{"n_layer": 10, "n_kv_head": 6, "norm_eps": 1e-05, "init_std_down": 0.0339, "warmup_steps": 327, "doc_mask": true}
MLP neurons of a small language model. Each row is named by its layer, matrix (gate and up: input weights) and neuron, and shows model dimensions 144-207. Each number is 50 + 15 x the weight over its row's rms, rounded and kept within 0 to 99. A neuron's up and down rows have the sign that makes its largest values positive.
After each neuron's rows, "fires on" lists the tokens most often at its 100 highest values on Wikipedia text that the model never trained on.

L3.gate2846:52 56 50 39 41 35 51 50 68 28 46 58 68 34 71 46 41 77 19 34 29 29 63 65 68 57 63 63 57 50 30 63 37 33 51 17 32 41 39 37 46 57 51 33 46 36 11 61 20 41 12 44 40 49 46 52 63 58 36 68 30 42 57 29
L3.up2846:65 39 61 81 79 53 29 72 36 50 57 66 50 29 60 58 33 28 30 44 55 59 46 33 75 42 46 58 42 73 59 35 41 57 24 48 37 65 23 33 48 53 45 49 34 70 63 41 42 47 45 63 47 29 64 53 04 43 55 48 56 53 31 64
fires on: " |", ":", ";", "\n", " of"

L3.gate36:53 80 42 48 59 67 92 87 55 38 55 49 54 41 50 46 70 53 52 52 51 46 38 65 57 34 61 50 71 58 25 65 44 28 39 46 59 66 45 72 45 65 36 71 58 43 34 45 48 86 56 37 40 81 29 57 65 49 42 74 30 29 48 73
L3.up36:55 43 36 57 24 59 28 41 42 48 51 41 54 48 40 39 34 34 28 52 43 45 33 49 58 69 50 55 36 48 49 36 46 60 56 67 60 54 57 52 84 36 55 50 71 48 58 36 32 55 44 74 45 30 36 52 48 79 52 64 37 17 36 53
fires on: " |", "-", " D"

L3.gate42:40 60 51 31 34 59 60 35 49 36 49 61 52 36 52 38 52 44 72 45 34 28 57 32 46 54 70 23 38 51 58 68 34 41 61 28 38 37 51 34 44 42 24 48 41 57 54 34 65 66 60 34 61 50 49 46 79 66 39 52 45 53 86 26
L3.up42:60 80 70 31 36 63 54 13 31 67 54 54 61 31 39 24 47 48 80 34 43 31 52 38 43 57 43 34 34 61 48 30 35 54 50 42 27 41 50 60 44 46 51 59 56 59 69 64 63 69 64 15 47 35 59 37 30 64 58 80 26 57 55 54
fires on: "in", "i", "u", "ao", "at", "au"

L3.gate733:48 48 28 32 22 31 36 52 74 37 57 58 62 21 27 37 65 40 47 43 78 46 50 33 21 76 71 29 63 77 52 47 47 49 41 13 30 69 45 42 68 36 32 46 46 55 42 47 74 68 41 49 31 68 42 38 88 37 60 68 37 63 66 17
L3.up733:62 60 65 40 47 27 58 23 67 55 25 52 26 70 54 78 50 63 60 46 52 35 52 51 30 73 50 17 55 35 57 41 21 39 51 58 47 63 58 36 31 72 41 50 76 36 59 53 43 55 41 21 49 38 42 50 59 35 50 58 38 40 50 58
fires on: "o", "u", "at", "ates", ":", "an"

L3.gate2847:76 63 51 40 43 53 38 55 61 34 73 71 33 32 71 24 49 52 37 47 46 99 20 53 27 60 81 31 63 51 69 38 66 45 67 56 45 68 53 54 53 89 44 35 47 39 32 77 48 48 48 42 46 62 17 61 70 79 34 73 37 51 52 49
L3.up2847:56 63 67 46 47 73 61 35 40 33 60 47 70 74 35 65 72 38 55 26 48 90 48 06 53 53 43 53 19 26 64 43 58 44 48 70 54 57 29 60 35 44 33 31 27 31 21 66 43 42 91 68 53 54 44 48 31 49 60 58 27 35 65 53
fires on: "===", " ===", ";", " |", " ===="

L3.gate2537:44 62 58 43 32 70 75 49 43 75 29 57 43 21 34 28 40 55 57 41 55 62 54 50 47 45 73 38 52 45 63 83 49 54 33 43 63 45 26 60 60 37 42 49 64 55 80 60 25 62 65 64 44 27 52 89 64 64 28 28 54 71 51 72
L3.up2537:54 45 45 39 68 38 71 55 64 59 91 81 70 35 66 37 58 35 65 25 52 26 77 51 58 35 53 44 41 44 30 34 60 47 27 61 64 63 65 38 64 74 16 50 54 53 50 48 12 36 34 46 32 34 32 49 36 36 47 43 61 42 54 44
fires on: " |", " in", ":", "ib", " 0"

L3.gate2757:70 29 57 46 17 63 82 69 46 37 77 54 70 53 66 75 24 26 24 31 41 76 07 85 70 53 49 50 46 85 22 62 52 76 47 42 45 68 48 38 61 33 63 32 54 64 29 40 23 56 30 31 44 69 00 37 50 57 18 55 48 48 50 50
L3.up2757:49 45 65 64 40 37 53 53 78 40 46 18 43 40 24 65 26 43 23 68 48 51 67 40 63 51 56 59 40 42 42 53 47 53 39 41 42 53 32 40 53 42 55 74 69 30 65 38 63 56 49 50 10 47 35 36 42 45 33 14 48 34 32 26
fires on: " |", "-", " New", "\n", "iv"

L3.gate540:72 34 18 57 08 43 48 45 58 33 46 39 79 69 41 56 75 49 26 31 25 59 67 45 52 56 71 58 41 57 40 65 39 62 65 57 43 40 85 23 57 80 84 41 49 55 12 66 31 65 51 62 54 58 39 42 59 36 51 48 75 62 61 60
L3.up540:53 39 49 57 28 64 33 32 57 70 47 55 48 29 59 49 69 23 79 26 76 56 37 40 39 52 64 44 47 47 28 52 39 53 64 36 46 45 51 47 38 61 48 31 49 54 31 50 69 63 71 48 46 38 49 72 42 65 41 38 44 62 49 75
fires on: " Cl", "qu", " Qu", " American", " Ph"

L3.gate2157:67 37 42 56 46 57 65 67 57 39 48 79 76 45 34 54 59 63 33 47 59 70 46 48 51 89 55 35 45 39 59 75 55 27 60 85 55 54 37 48 56 61 72 56 68 46 37 71 68 51 46 44 49 36 61 31 61 51 07 36 46 60 32 66
L3.up2157:56 12 63 69 41 57 55 65 52 44 13 60 60 75 74 41 34 63 29 30 48 54 63 38 50 47 52 27 34 55 42 60 45 19 94 68 51 48 55 71 59 59 43 32 48 18 51 54 35 63 58 82 59 32 33 57 75 59 65 72 55 61 43 81
fires on: " University", " Championships", " Tour", " classification", " Journal"

L3.gate1935:58 58 20 58 38 16 63 23 57 25 34 79 55 45 64 45 36 46 62 17 55 74 16 48 28 52 65 49 48 47 62 53 41 18 58 41 32 11 30 49 72 28 55 37 53 49 53 66 75 69 64 27 42 39 22 63 70 67 43 56 62 36 55 48
L3.up1935:50 50 56 75 38 34 27 36 46 38 47 40 46 71 44 57 66 60 36 72 35 39 75 70 43 57 79 56 74 43 35 68 43 64 42 35 50 63 31 28 80 24 74 62 34 50 56 46 53 17 41 27 23 59 26 38 66 65 43 36 42 38 59 52
fires on: "\n", ";", "k", ",", " on", " |"